MLP neurons of a small language model. Each row is named by its layer, matrix (up: input weights) and neuron, and shows model dimensions 0-255. Each number is 500 + 40 x the weight over its row's rms, rounded and kept within 0 to 999. Numbers have three digits each.
After each neuron's rows, "fires after" lists the tokens most often just before its 100 highest values on Wikipedia text that the model never trained on; "fires on" lists the tokens most often at its 100 highest values on Wikipedia text that the model never trained on.

L4.up256:497520488481454547502479456543525478414455499531476536468482470510485491561357524515471424515424439464496500472458461592465537482532437475469504477499441510524486497492519440568531449447499495521553501478533479587528539542535513468515507511483481445449519520516440553585493520440518487530469518493542506516550476432541515485480497546452505495535549479394460506446487494618439456475489495488454533490459477525568465510576502539550510537477470495481458503559479519428576552503497479593488530379491448493516547517479536431494515398532553535524434513516443461532541456482538492470522480529549452528521463451539490510500498566491547468503437442505539543515474465476513499507450466550525506526532523531409518493468468452413475488490480478527554549506440489479473531479487511
fires after: " w", " St", " W", " Ru"
fires on: ".", "ent", "e", "re", "y", "ri"

L5.up847:523463504498463498538582496488493524496520476431528545502504614543490524526407413529538488558491465529461564545497511506481480532451546446460490482534500515504489523482471461554542534527524499494507519533487516462529543477460469530522537519528537489517443506502461500469514531516555547533526460469575560446469545447466482429468476553525506580530480529474547545421517543454547487474516495457553434448484491506563483427565499529562584572471525477492475530463464491539478451508548493522517566504492485540515490524466483478478450515563541565424490552468486511524513441484500451441504416415449499495498519430496501481517522492496476543523551539477522386526450539409569426575524458444483498467518550475498542458507457575504492500457455497555421507555436557533408469526502476
fires after: " f", " F", "c"
fires on: "al", "in", "u", " Al", "t"

L5.up377:508527515501492476504515579576486502431454490506548486484493472508553553537488506497579447490446577465431498571523524495502502431448491434515556444456477508523516479474474489442466476532446523463495503494420382485478451438526537446549464538472518536499559575481480517492532523505505456538492518524464584473440463595431520504476571536521560460507496459462480519483494478510458528477505536547497462479532489534519515540461454549409488472560475496492559567475507552544547491517487502515478444470489567528449503523485475550567560552432500492549482543489511511455516472497475542530486541510512548572471496510526598487526450529522498563481498521506483446454453511547555509391524543498497456565482469515506529570419490498380459448522526482515441547471497500517501586422502470
fires after: " |", " ", ")", ":", " 0"
fires on: " ", " |", " 3", "3"

L5.up754:468508522530551491471514471459470443516570565481505528519435576563551524517509486518524567546513518604513545486494472563463520560460489513457551523550491479492498484513529462477503513511470548425472514553522529438536463464481474439545575476504478535542536544425525511469489453499529469501503558460537484477579506488501530507484487492554471400474524571508482459569558523553443507458477548539409445479475449468550501465506572569502477450521464519441568578577480477424459454542483491536490432519429513455475460589518441573440491507524505510584474556521509518512513496416529552479506510537327472496476525498476481480508431436522486494533511541487465448552467498513530488520525464471461450521469488510545545495484504530468514506556466515529481503518546494495506453547485502
fires after: "s", " con", " ", "air", "ing", "ting"
fires on: "c", "f", "b", " |", "s", "bu"

L4.up122:486516531487547482456505453502455520594408427469581548473498489535494455473451479500441540500520556495462470488504516469518495461550521469416482473498476456587502541485538474471503565513464486437510455447557535542526539519550466478485524498467477488470449561522491533500428501546565484517501518515596440465468492454534507507559418530458489499554671519488471498536480433485524536412536538481480521496530527561471524493493535496502542528478524568531573452512488444545589519546537573515518558448476545508480483460485424492474553426521523481560517448537496463494477559498455532444500548461503498609523511556531557500493508489461481480515532536494526502505539516453482496546417507606582467497503455488462521508502438423496488503459464524493498506467493490445462494496500479
fires after: " Ja", " And", " David", " K", " Jo", " Do"
fires on: "re", "ra", " Martin", "g", "na", "son"

L5.up825:494463450556528505560484466483487558437588587502485453502438504566521511538504440519511469422551476505544526546558506539447568422482495499516523520591483545499597517564515441497523517485513532464536472617545518450563520459490505472510515427501524543534525516549463536536490505539539524454528441481490496512476565505516550466489502465514476408473508507492475499511484536529429608507470540403490508526532534465541449451539536571436546496518538447513499486505485500481439478472476490471499488551474460493538473478585425536564506496527519479527493450534495524496479506477507499507480490563475527527584553563455555469552444499480467486472482592489520452477505468555516447479513470542531437473530537545425585484511556443416526517524527488528480519410470478482525536538535483
fires after: " ", "s", "-", " became", " as", "les"
fires on: "s", " |", "our", " a", " the", "act"

L4.up441:463574474454477455508567455560493532515471552464523426513559491548472452484530517523521493550512518464513489480606479470453456532528472453550418566488476455466490523493428505491481522476492505525556516524426594496506528490473444428470502505498424499438535450518523489434483551496528501508481521473504583497506486582436468433459521446483563515512500484534579541539513492565506512419506505527573472487505506582502515545472491534414520413521497494493572515548569553511477502609482457504458549532581551469541509589468537468469480509589514506492511547536438465536526460519402480460471515480524521525567546525458484450483551496556502509509467504477487503536524526462481491488537484512576475489528545435485451555520447477483479480571514484459518548475456496462565473549492547
fires after: " Ar", "y", "ur", "ar", "al", "hi"
fires on: "li", "l", "der", "y", "ri", "d"

L4.up1019:549458496551451528450517461551544463497499485588491522527522515488491476478539468466527481522602522522644539526483515428500512581510477514496520504519489507443468497437505521533511489487490456539573471547530502632525436555430467454561515498405468528542541483453530501516482496436494518514513512472497471441534503488458450482444501577509450531513526545470476499498486546544506421515495540489493448518508542554431457564533439499534515534460484532497493572423542506515489450461468515445487523506552444472432416551535517505528555528483478477494492510478486468578457526517547554489522441524459377535477467460509501535546481474463451522484531436496499531517413554509473516526449522449437563446532542471561559514528476517474458496445562548507500473514511484549467529548444503
fires after: "p", " co", " f", " sp", " ch", " st"
fires on: "op", "la", "de", "ig", "e"

L4.up309:433480486504487505498467534554438539454477470458543561508521504580584488525484515567494461462455520473588473488524505425543483547526505555487571472486437519540552551566519457484485493432574461540485481488485558505497415483522543439521483472513513501556480504454507493502507470461494525509540502486512520529524467556437567550490584531464594465474521509499497489463538452461509473511505479543542439545538507476543535511506465541483441481406529521526506581493451520484551506455507513523526387497472482477540524491500437519527492482435514490524481501476483519449507572533568512594452532540493532499515485523512601451573535494470493507503497476459462474521538458420487502490440485509474398437497593472559558528419534507402449510506458525500529532460387496471473515464493515
fires after: " ", " 0", ")", " —", " 2"
fires on: " |"

L2.up467:504577447513439473516527514439503509511469516479526542466505560542553605597448467481510530478504507449523500656507538526460471532518441427559504488507450506519568530512443511518593555470509471482460487519491471450499492480494518480476492488497514549493520473407474430551480462514517492466525484509512479506553516423468509460455524474524506477506545431514496575493519534494524514500533423536443444506520512531525534606466545496507505528510475443508533467494491481453535446452517475523473459505553513477494490556474499550472518597461513493453475519447486477488525481532506475571485548561471585466491501493507543543437419558437381514519497434509458460510498525535519567550508593479476548477499468511525533446432447533490501403496466507539494584531528483475499532530515574
fires after: " |", " ", " 0"
fires on: " ", " |", "+", "-", " 0", " 4"

L4.up219:484512519544469501528522449481475583552529540498489529503412505451520543496502455465499458526550442452488512507444512448509479560514531534432466520518545527419481499535519487553547544616496512504482471504500473551541490599540493502494455519498567526486433456456429520492502550430491520508430466436569464554452478564507478442501501537514465490490569455450481494513476458401504439425516581498569524610556512470498510506503520441499475481400425489536504500474509505520432466516503536505465528565437505481504454525538530529480417531504494484479473499565521520594534484506518467499525559507431483518511486476515466546548485495524444441496531554476507519483470557538521484427479513441467547474486594450440540555541464554486544481538473521564521477526521509484444464480544437
fires after: " p", " co", " f", "tra", " no", " Ho"
fires on: "st", "min", "ig", "ck", "op", "ho"

L4.up997:472496484516558544414513539532481438526459486489491551483563516483462495511483581457536553466585525525457476575472550510530527606526507503482505505442519521466477436453487474499480460461563517543545529529482482545506498451538511583473549524480500582523543522513529459447517470468528448539453494514465459533496458478471511472519525488494490409435426509531549499473501510490532459496527486509515485521474497538439409542482475547398497506515469551505437456502475438510483470461456494574484455439483454566535465580518420529514445486502541547543506475484534530503520481469548480498414519506533397462510466540557462504541501569507470450458458533523432467352510476530529545491462524527479470465515469554456538516545492499578519517468436473491551451461464543504425469540537470
fires after: " Com", "f", "p", "st", " F", " comp"
fires on: "re", "on", "man", "and", "ol", "d"

L4.up788:485543531511493616477530499460534511453493445522492499485526518479536450494491440520527465525497517498395539511559574519498541565442516515514448530463504485482563519450540529453558469560428527456531459466480482518464507448488490481479526423442479520450504451435496502398571501521502511527513448501524601489558494534514512531511486542488488513471509578519462492487581437462547417465562432478534458538433441442380552473501643541536440469520495490569472555534454515514546499543439467499447506527463490489545479482529525489552509468483497472459524481480509434501516545493477453494556537464486539536545572460558493486542477526516459547536565516547479476543492542492494474449450486492498490523491504500517505526529562487537459477484570511524459435484548518498474559411480548
fires after: "ra", "lo", "gra", "us", "la", " his"
fires on: "d", "tri", "ph", "ist", "em", "ad"

L4.up155:502491500578534482508429486429511519429513525523437518462530437550491511504551530511512502459406407541497484537584477524484485482456519559546551503477426483469508467422513458454502495529526499544499501464509527549496483504515414507483537524572716525485474548460524503490550583513569503517505474533511510490482522488522482459504435493589477537521435471539509446491496469474490561510520465459542489486479522469446559530473459435496504580474466565480474475582473466495537522461461527505507490455535495490506505520483504441429477486543541626542554500475497489515468464534444491554534511483478490520547546434506588502545490521516467422506534497510575529520548508462524489545572457518501436550476466501469480478507550478516512481470472477496534575469448480466469497505458460
fires after: "c", " C", " Con", "el", "s", " c"
fires on: "re", "st", "al", "us", "la", "d"

L5.up349:530526519454524528442497503553457457435490492500446534538455560563517493441535515461532560538452523486481547480587495513543453523521542475485547446443439486485444453452460507501472527518497466432507532461487477452538470432445536524563486517571483540496464415490512445483466458517462481540431535394458438500551559545496510508500511466466596499487509467492561496522521478503556512484522520509446502437547495465495447454416594453479520511495566503457521493532505569512529473505488555512469434538428485442451522537532468441554492477465535575517575520511482514487504612520486451532475550562537538548534548573397536482510503536493512501498524494467505485439538548502532528472510590580517570458563497439476510519491569504530509509557522501512516510464483556452496554499517507
fires after: "ar", "ir", "r", "gar", "ru"
fires on: "l", "s", "p", " out", "and", "et"

L4.up205:526543498445484446462504533504442503484496522512493549403527492495486423486398550466450414529544551479464489547471514522521537492498511477432551464586493542523515429541461411519451486468461527546529499494521475495476547495589430462491556518468403523527548513469447481523450560508567465480485461479474538536514530542466484381484484475472546464505472507494413560532549465538500475416562535503509467497543513497525512516584465506481466546432504573485479533484467469568492510469512572550514513481501528398449533519547439532457496556492470496515492557528503569551540471449477503464446461486550460510530504603529486526514512476483550475538485520544524503457517488410517503445471466474445502551488584477475532586489493539491491469472488446491512512513570551482496522488482440
fires after: " V", " P", "p", "P", "s", " S"
fires on: "re", "g", "d", "and", "ent", "ing"

L5.up339:460491460530481532476500473526491581471485496467518510508471475538522519549460575465518492509482502536502531513496528446502449522424539493529563539500462511499557548469530514551591565521474505461501456491522452481488443475437570482433526524456596492452443456412479503497565530501480528457422522513517491499543461475439529455518519431471467502565558509456520486498539533557506513534430562559490566495517499504500504449549522491500505582511446562549506562552477512566492577476522536494543504493446523497439495453521482561573475515557454460482534430496508483443534474464545469562469530474450489464543448463509546512571558452475481414438515520583488479478488476452553532449515496547546495447482491457507486526486479526489513613463525556520547579492430498430401556484518511
fires after: " |", "s", " V", " ", "es"
fires on: " |", " ", "ot", " ("

L4.up642:566548533560465494567508505499522503481535475484515533496504547492488556443467507529500520427443528538448493530510491516496487609461587500537576524495532593472430444523535467483485479435476490472512582500505476502532473541489509543509443475506576441563523451541436424477483499455529516495498459465481441568524452482533459510495498494473514481476479529487566515488540511539468512464488500433545527518456457441521469455499453453441525436520475445394494520567497531488498462482564492383540544512510447484471504481530523442477402522509527499550530521501499525562492460473549483577448518495591488495472520449365510512518499501503474493552482538474537529438501443502515496492530558543462517526444545564532520513541527428482469553497515505487504470531458456463469481487637529
fires after: " Po", " Bro", "L", "o", " Pla", "B"
fires on: "n", "e", "st", " S", "ta", "k"

L4.up704:488505453485443496405514397612481538547432405477491560472457492489516484506447457503442531515498427466484508545551505552581561444425529513477577482561556485551509468508558461418509416491561518461456440462477491531541508458539399494487528481487420552441511454493487480556487530499487531501537528498461495478523545487497563472474547481511495470482515574502492507544518534586456525521546497570516507545457468594457533534508513500519504453510508510490506496523506534495423485560491518548411492444492519429459469460534461589449461462463545486529522485542567496501497473488513532525498485448426420489524499517534540509501504545505533554504495520493516480449540500479457505486503495510522498515501600457505422451506488499543446483511489573490549504440453496514511430570475531
fires after: "s", " S", "w", "c", "-"
fires on: "c", "re", "ce", "g", "po"

L5.up919:530502471525525425449544530498508548487464481479475501465561398473482533435471466489598503480550531497472455459534512492492447536534506535505470506496450513522549447513494484463458509569523479451514428590514469438543510488530472488453494440487444521535493507505483446417438529549512487482488532504400539571476462468507500498533478472586475477486488487521551479461423499447539508406507574490532466455501554475483452539486566529435494509469472504505526535497457474456589476424489494456476481459454551583534487501495529596477473548471505531425444484434464524521522535450418411539418506506474492498503539501492472476509512539539511498477512549523497543455478438489518540546541463545557559560571491493497417486436457570549506477555483525551501461422516508450509492439522485
fires after: " ", " comp", " f"
fires on: "le", " in", "on", "r", "re", " of"

L5.up423:452509504425513519616498514501479484467565517521564548482446547499569518575478531590494483504494421531509488507500494468415556517519501479513522450531478510463495554533471461467457502491457439487444493545466509466559530535502541514559483513500616445580538551472600483518521550541494522475562496573455500437553531489518465591496467479540502508489496491480505589488436549468544528502496509458482447486455500491539534556438546495539496514469483475504493487513527489470472436456525495454497477388455490526521486436498501502585497552507547507544481528484481507506450514508507491627532567557465446475454518575517515384443483576542550516540516502457485514522551414454425517472535523455514481464447457533507497540484479496521494545505473514463481542478525499478550471444463510
fires after: " |", " 0"
fires on: " |", "\n", " 0"

L4.up647:488450521488501517465518558562494523527494528543465475456492493504533496552540487510530496559534515499450516484544479534544495403478487558504509486490447526563492563521528437520499517437457508531530468533477443513501485503531540464535521487535495509528571465402486497444421523450447507491470542544544502490456478491454559517446473524490591566486497541526560487458478485588524472553538537530530503515491502514523482512505542539516471494436481549493471541539499509511472499491500451489507474524471538520495474512428503519564508493551661540435532466508542538422503551489567443451471483495521522525498432534534495599427489511477529523494582474491520515522493534445455420530457580462463528440443498448487513523472487474527480539532464545520517397531406492538487552428652492
fires after: " —", "Y", " Gold"
fires on: ";", " |"

L4.up738:438557482428437467488519500542472528550529563448524590466455510523575505458462558413552575537462514496543495460476499496449483514531490475437530547508535472557516517542465406499523534525517520488602491482474464546542507493464481520503501472539443447451562530527555414464525491602528493492436531480497513518449544501497526445460489500570479446467469451476439492517570486493565500432489498518466518454341506480513441569454523399508475480494536531439514457503556478520517480531494483457570498521491500522533478498476485486528523473486483473498462555573471533563497467547535464476476499505526517553575474515431437556536454532531503548521482548483497453582556472529480509437517515494559509495503491492538525516525451541524491504481502493511417469510505482507400585512501507
fires after: " Ma", " Al", " O", "l", " Ar", "in"
fires on: "c", "d", "l", "der", "ph", "ma"

L2.up42:454512505540546482496549506486509493563511527468436508500471469532505512552548482545617580516447520502500515495531507478479459526522469486539442442482456515477492524507537477472526520507448471504561454439535512525526455546545545472460456523493529523503438578537520458510496517474463502415469539540498509477516441488499511542445568514406480466488453510490519532495488494514562546492504535493524450485534491582498450552499523495484473484527436437473524529452410430533591487483567562468596456484497508512500504472443425579489458574511479549477500452490502569453444508457552473541490467510606512495447439500452512471587451506488475465504437410489549488559493384491514433454425543509481494455470520484482518503531561528555484447544532504588441483520485568492471534494490488
fires after: " ", " served", " of", " in"
fires on: "ad", " as", " Ch", "write"

L2.up653:481527482543493471582458456487483497452524522482539523484535473512495492481478444469477512489551515515499502480521444484530556457504494479525538460547471488461537515514551465570511482432522488504469447446431548454478517490525448489568500543510442523535485555549433537519509508466544505501531496587548476449481515489432535398564498459521498483452513518443505559526434535496504501446484469462502487436514509423485467489525518491499516606495573486461532507506498546509466413499484542490408460549551517493477551486549495510503453482531537546489467508470522435450481477603483480507627517405516531502544546510502504512431446511461481474430465486470449506541506472428435555492546470485508494498480559379473444479502521471471533631549510484569486500412490512489424539499482435
fires after: " ", " the", "lan", " A"
fires on: "gu", " same", " Gu", "á", "ven"

L4.up624:533464545537554446447454473526483510560457496507465528478521605549523487492490577557543528394493557489488457413550466507510485473551520515512479548583514523406519609452483492490483432521451492504528523524504486474536455517535500513449471478491445513559444525452478517434504493450489495495519526586447523574504493482432520469459497504472411489532595486493431482565543468468446505446496472494524462525486483458589555504534486538463474570457467523449504546511537501463525511459516443557520448569477521524458497461481465531523416493513486513466416517449459489541478485458495432529485520418497516542526471440520555578566518507538557458505528493503550500492517463503563514542516504435504470524403526495536525487447464479540473501535501501467544573432507538488451483518456451
fires after: " ", " N"
fires on: " |", "fe", "ri", "/"

L5.up997:534533520541446494493486503474513457536538405497516485524545490530469530514475478530454511535504498466421537504508519507473485441536519467493555516491474511480532468491465451448591476481499498472523575485576512526512487498488532562569545491543498495555598546482485456509536448531461557573497448590481429566531529519513557460473441463502526508527509468502419472488551453476558444537521466502476494512463451468464574467488522455518503467487509451376561487475493427493515422474578489468452575513531452506495514493515496530582471489457526511554541476496426541528339508470467500536557452547509496464555525519497521495527489526510477519453510558563552466490413503468557515563482446543478450566535507452470486520554485461472508494476475439501426471486519523482409443481511504
fires after: "s", " S", "o", " every"
fires on: "s", "k", "p", "ing", ","

L5.up814:547492451534515550567463509534477517519553550490459495530529577477448533467438587488439500510452438521474511545472479487513469519442474546528468514500518536633508430544460455451520495484526512515449508483500471537514462399440564510482489484537554488561581490539562516446555532518498493484471522508497516440463469520531485529511484520553558510442504504549539452540563484540487554458475462542496506488562477500436510489495471500430468472519441579461526404505490522444492532511524516490538466506459481498433497493524524519505476485524475598441537460457513575531482469512470506510533524478519491513500468473468549549573517511582529456446471495580446480467509532495543549541516566428522534530594485469462507449563615481509510449521529614531515502552520562519471555491539483
fires after: " E", "el", " L", " C", " ", " Li"
fires on: "d", " |", "el", "wa", "r", "ber"

L4.up478:525505565481459485583469519549484565461445529522498482492575576542560561451443473461477486477491470508523503550509512494564450512597479468590480485527447479529463507515470464548445507427414468456481578548587489393429539527473532504475558494531525493501437461464486429540403445502494442511468457494482498480514498550442500523485475479514437502459464536504569489539545485523524502451498486525575556487483495472509476513481531505472523451541522490511555450543413532457518463549482487469514521511527494483527537491531466498456454546608496522471440522529524452479541523498516451536524483487509536481449486491414501449429491497496474468524430514464452484528511486455482464528544472490499572426503514490461507455452450571564535491545540567452457465492525533481478425486539396
fires after: "ri", "li", "vi", " po", "y", " Vi"
fires on: "n", "t", "s"

L4.up938:426530431514506507504471547472462470501513589439483551510569448539585561474518477515512449507520510501600511502529482517506444514586490526499548488423464470565468463493519443442539474530527514527485553512538474411524425454528481515516569455522499435485575482452511454469519519497480509498452572537548480543483464538569586499472468486466455536505449433425506556477497452530513509468508454487527420496496468503447477444509473518509459473537569472438558513517474430476523501543524544519460505485486453551532503502552488531480468571483525460531472511582495476482496530501546462465589486526476525564510525486491451550536484437529483473529513448548610539473468504477414538532476551461444518484523504464444517514436494484544541523567440528455509469459384506501494457477443498
fires after: " Go", "o", " ca", "ho", " Ha", " Ho"
fires on: "ak", "k", "p", "d", "ver", "s"

L5.up479:490481460492523508507504456539542525537496470522459550510500556515475546494506475510488416442546555549453516494528497519500505483552559482521482498491474536469467459565557522495541495497471453477495486524500458534520420530468543461506507466471631569502536544463467545445518509540505413502582514491553509527467526531560509489470460539476565529608574470513496463553486522536514550504503545471478522477487548488469464496470497475480425495484446458506517540624573545528479484530509471520474413496481529470477516484462442495440467551524462488489563515661473456552514500510513546427538463484445456507452504422475504559560510467490455533446530517460485530502530475512531427489533500584503485467549446485516482406502394514583444452480505519503484515492562519536498537557543507
fires after: "A", " back", " Co", " E", " A", " Mo"
fires on: "s", "ing", "e", "a", "th"

L2.up911:543539531569474484489458449523499494432473583463500496472464557501500511595448438490512557527568483541493517528609439531436441560525516566498534506565437484466470500498520546534547518499538522517515495587534518546533538430494512511451509466478508520479549466452556486403494503503537507406478501611509555520381474511490452479529538505578506476510525528463522537499499488579456463508506438445539466541549518496504508497523528479585509529556523482468471536516394463521528505506545528492455495468472454502476455537477497552500508494490555491531516490474453534474549452592482590477501530498478515481535516490507549524523444495527454477479491562508599519495421517554510519555502529467516492489500472522503598549578509534612446511456492503541451498508504485491463500535530534
fires after: " ", " 0", "s", " Total", " Year"
fires on: " |"

L4.up364:504531527546440513519478510554587565554440450378513519476555467522577468454498380505501515511479464446546460472518524514476483526486446547555488527475466482529470500539460449443548432457423529485517551471459479512548485544509395476571583520552521455473519578520545543484446567452551497509517499481528490502526440500564604508474526491493444432466489483514447524448490436522457465479469560450549445516495447457473470524566551476492547524483506514484488507503509449513508426491519599522530566464534547523473509556534534419527496494475569481563524428453501479530487548488558493500517520518520494459502494475515500520524546488488504464554503519551480525533458503430451515539518477530506397503470455512553499474431515506456550476534483535516538504481492533479487518527538408
fires after: " co", " Ho", "o", " O", " So", " Go"
fires on: "t", "-", "g", "ci", "k", "re"

L4.up861:523490538587489513499454518474463496495497541456510546515544558418494456513407500550523540513543504522520556519483500508530427498438541457480563470514479530443502524507539532464492485534545501528607541539511486400522482511474500456521537561479452484530462512521460481496486450489505549507562474473532539448580521583442516549449481490470488516504500524501524540497522451516490548472380548518489535472501461491538470512552466529497488468521479497489517481517469501480514498549555429535491473491489540501479550525480515504544486549543515440512522516545541548456470465384507454569513464513565520454454516573442483449493494594467642491455541522464524471507518493528523428468501465539470436477487520505485633461535560568462480526547516510438499431510406477504432447531529537
fires after: " fa", " f", "i", "c", "f", "am"
fires on: "il", "c", "el", " Un", "un", "in"

L4.up662:562524470522518557495515549567502579548497547409544560363498492502523446508444514527470517513460493526505425533489496522509447411520460498491531506480457494517508554486512521548532492477450482508487392488512459487491454474478480491530553417450517411506467534483542496435438560528558478492380427559434488439529531434522603481476545476438504475493509502477506487460516483438549436550424522490451489523493503533486517522573563477614520554457495576541457497469459550437494522481516539496473489459562522501539484456519538485491493466471527490462438555507473499474455471504575503526478513470523472552492501492455515506506480519513451501445515479510481508500459499590489492498518537555512579479484502502601471467567491496485520466472493545470542441534521497485494503588516537
fires after: "t", " |", "ot", " Al", " "
fires on: " ", "-", " It", "put", "ell"

L4.up410:503542516507479487548468467552585550395514546454550515523520480500513530516451559487480476485522522490429573512549542502488416493543497480481571542432509523452498480503448461496524507461492516493504589449491533471573534534513538479597539493522574522471564544469467540467423504475608547432568528595551491507482437623497500503505553496527503488489482489550516518483504572470565476465419405519525426443472437516450506448451464502457481492505435596441528499461491502516508500439511486523522517492529485534519472503497478521484534445459590549514473472464404482543460456506532480555527448452468529536479513483511500597543558459493494444507489497465565545429487512476499506468468512498461483517513476499537458495492520447536468439520527493516551487508503485495492499546543555
fires after: "l", " Al", " G", "c", " O", " I"
fires on: "re", "d", "la", "ar", "ex", "th"

L5.up749:450527476522520491488448486440518486454534525505452473510532448535517469538508533522420432481523473468510513507554466533576515497502493501489495509447546451488487499559454457496477532449489522459484557490449440487541443489529498503553531520518506482500585486529468510471502515410516455507544411483561483479468530569545486537463405494530488524542524435521497536489558471444496481462490543472490470511543434337490510465596548458584462495497452487426553533493427401483446416474417538527520531586568487455502512566477459532515506503483456471428502477512525462525506527520465414531461537529534546439443477484550523506519405581434528522524494529491508519476436460489468485529529478480501481463498525562485538543469543549491531490496510462504534471527442501480585523495537468
fires after: " A", "to", "ha", "ho", " To", "o"
fires on: "s", "z", "n", "b", "th"

L4.up36:464450506519511555581480481503563559492520476504522585531496468492446450484540486525489454448536494460539504517495503519500535472505528417487537468504486501452526497520550429530521440477535481559590506439618509500463488504490512522536530496521567541516468431519483609506549445458482485509521576467510442548509558501427502470433542593478503486488485504499449498510525512416472501541519478612557486428509455507477523500481537419513522532541499540458481549508531495479511475558501574536424498484492494517480468524458510468503536500486588497570513484520469491467483521549501494521532465481557536603471492479500561490533509474436400479535485534480419508494462517437440455516516422489535497571485562428469471516462558462465484476506530434497481559476492454507408482491499408
fires after: " the", " I", "I", "re", " A", " and"
fires on: " other", "A", "s", " is", "re", " same"

L5.up961:468485532479432545501500464529475638460500495467447532569554521501543484482474553539528547562532455480497477571497514527490494517549486453465554504617475480485551570515506455544553508548502481579505556510498537474486497535477483458500469449504506501500517484496569483477482562435494453456527469484522508504499528505497545513532493493464495498471503515472482418480526464466539530503512538462514516500532411538545471480447545526514407522585463451506491518502458477506454560472528483487489474515463520477556530508483425497506458479460497472469467564529544481547518481421533602435545506479492490522424468427427540486402508501548464544510396535454473530518514512489454488441551521496499519509542530491417541464482568490527517440440564526518383480520542543497464419495537402
fires after: " ", "y", "te", "li", " Ma", " Di"
fires on: "e", "t", "s", "ing", "ning"

L4.up545:531500539444557507544447548532456537526512483525468516450491526501518542495533481448499506532488487461458505512579425534541559523582511459479522505465481571493459574459541517489479545439530398480440562485480415516489466539507480577564473552534571490517532532519556515484492485486470468548540496504544560520482534481475448502524526580487611522470502516503521533467485471561486525501530541519501578515504505489506504508369513517442536461492529535507579521444537496489528502507533446527519450482474515475506525508452518521637497522491515500517456448431562515427524522477518534441483536498419503490476485538465522361481514470509495439508464520491423537541498495485496481491556540553507537427486445499528529497470444508428469498549550526506502576400489522432515526561465503
fires after: " |", ";", " 0", " 18"
fires on: " 0", " |", " —"

L2.up649:505460444555523487540481408575489503474526505456454502477487459569515546532483554486532488460504484491579485532504523437454515585475544475506507447585478556475492522518577480480494448473537534491510486453483504546509467553484530547478476514490512429458505486489530420418506481479466534439503443478460495569420401516423484528548524511424443505440525492460488498395520537485478441528440447435541520556519517489471473495432464519530494532434459520546535568445580576499526466451512509527492459447506502489486552514463464491446434487572455547523457551505499461448549576466524539476465538500464518527562501564461552575475509531408500507481546499487506516496498541458523468468483518459447434443456492502509567558532458502511521511535533514484598482491477525497535498463549538
fires after: " |", "\n", " —"
fires on: "\n", " |", "|", "|---|---|", ":", "---|---|---|---|"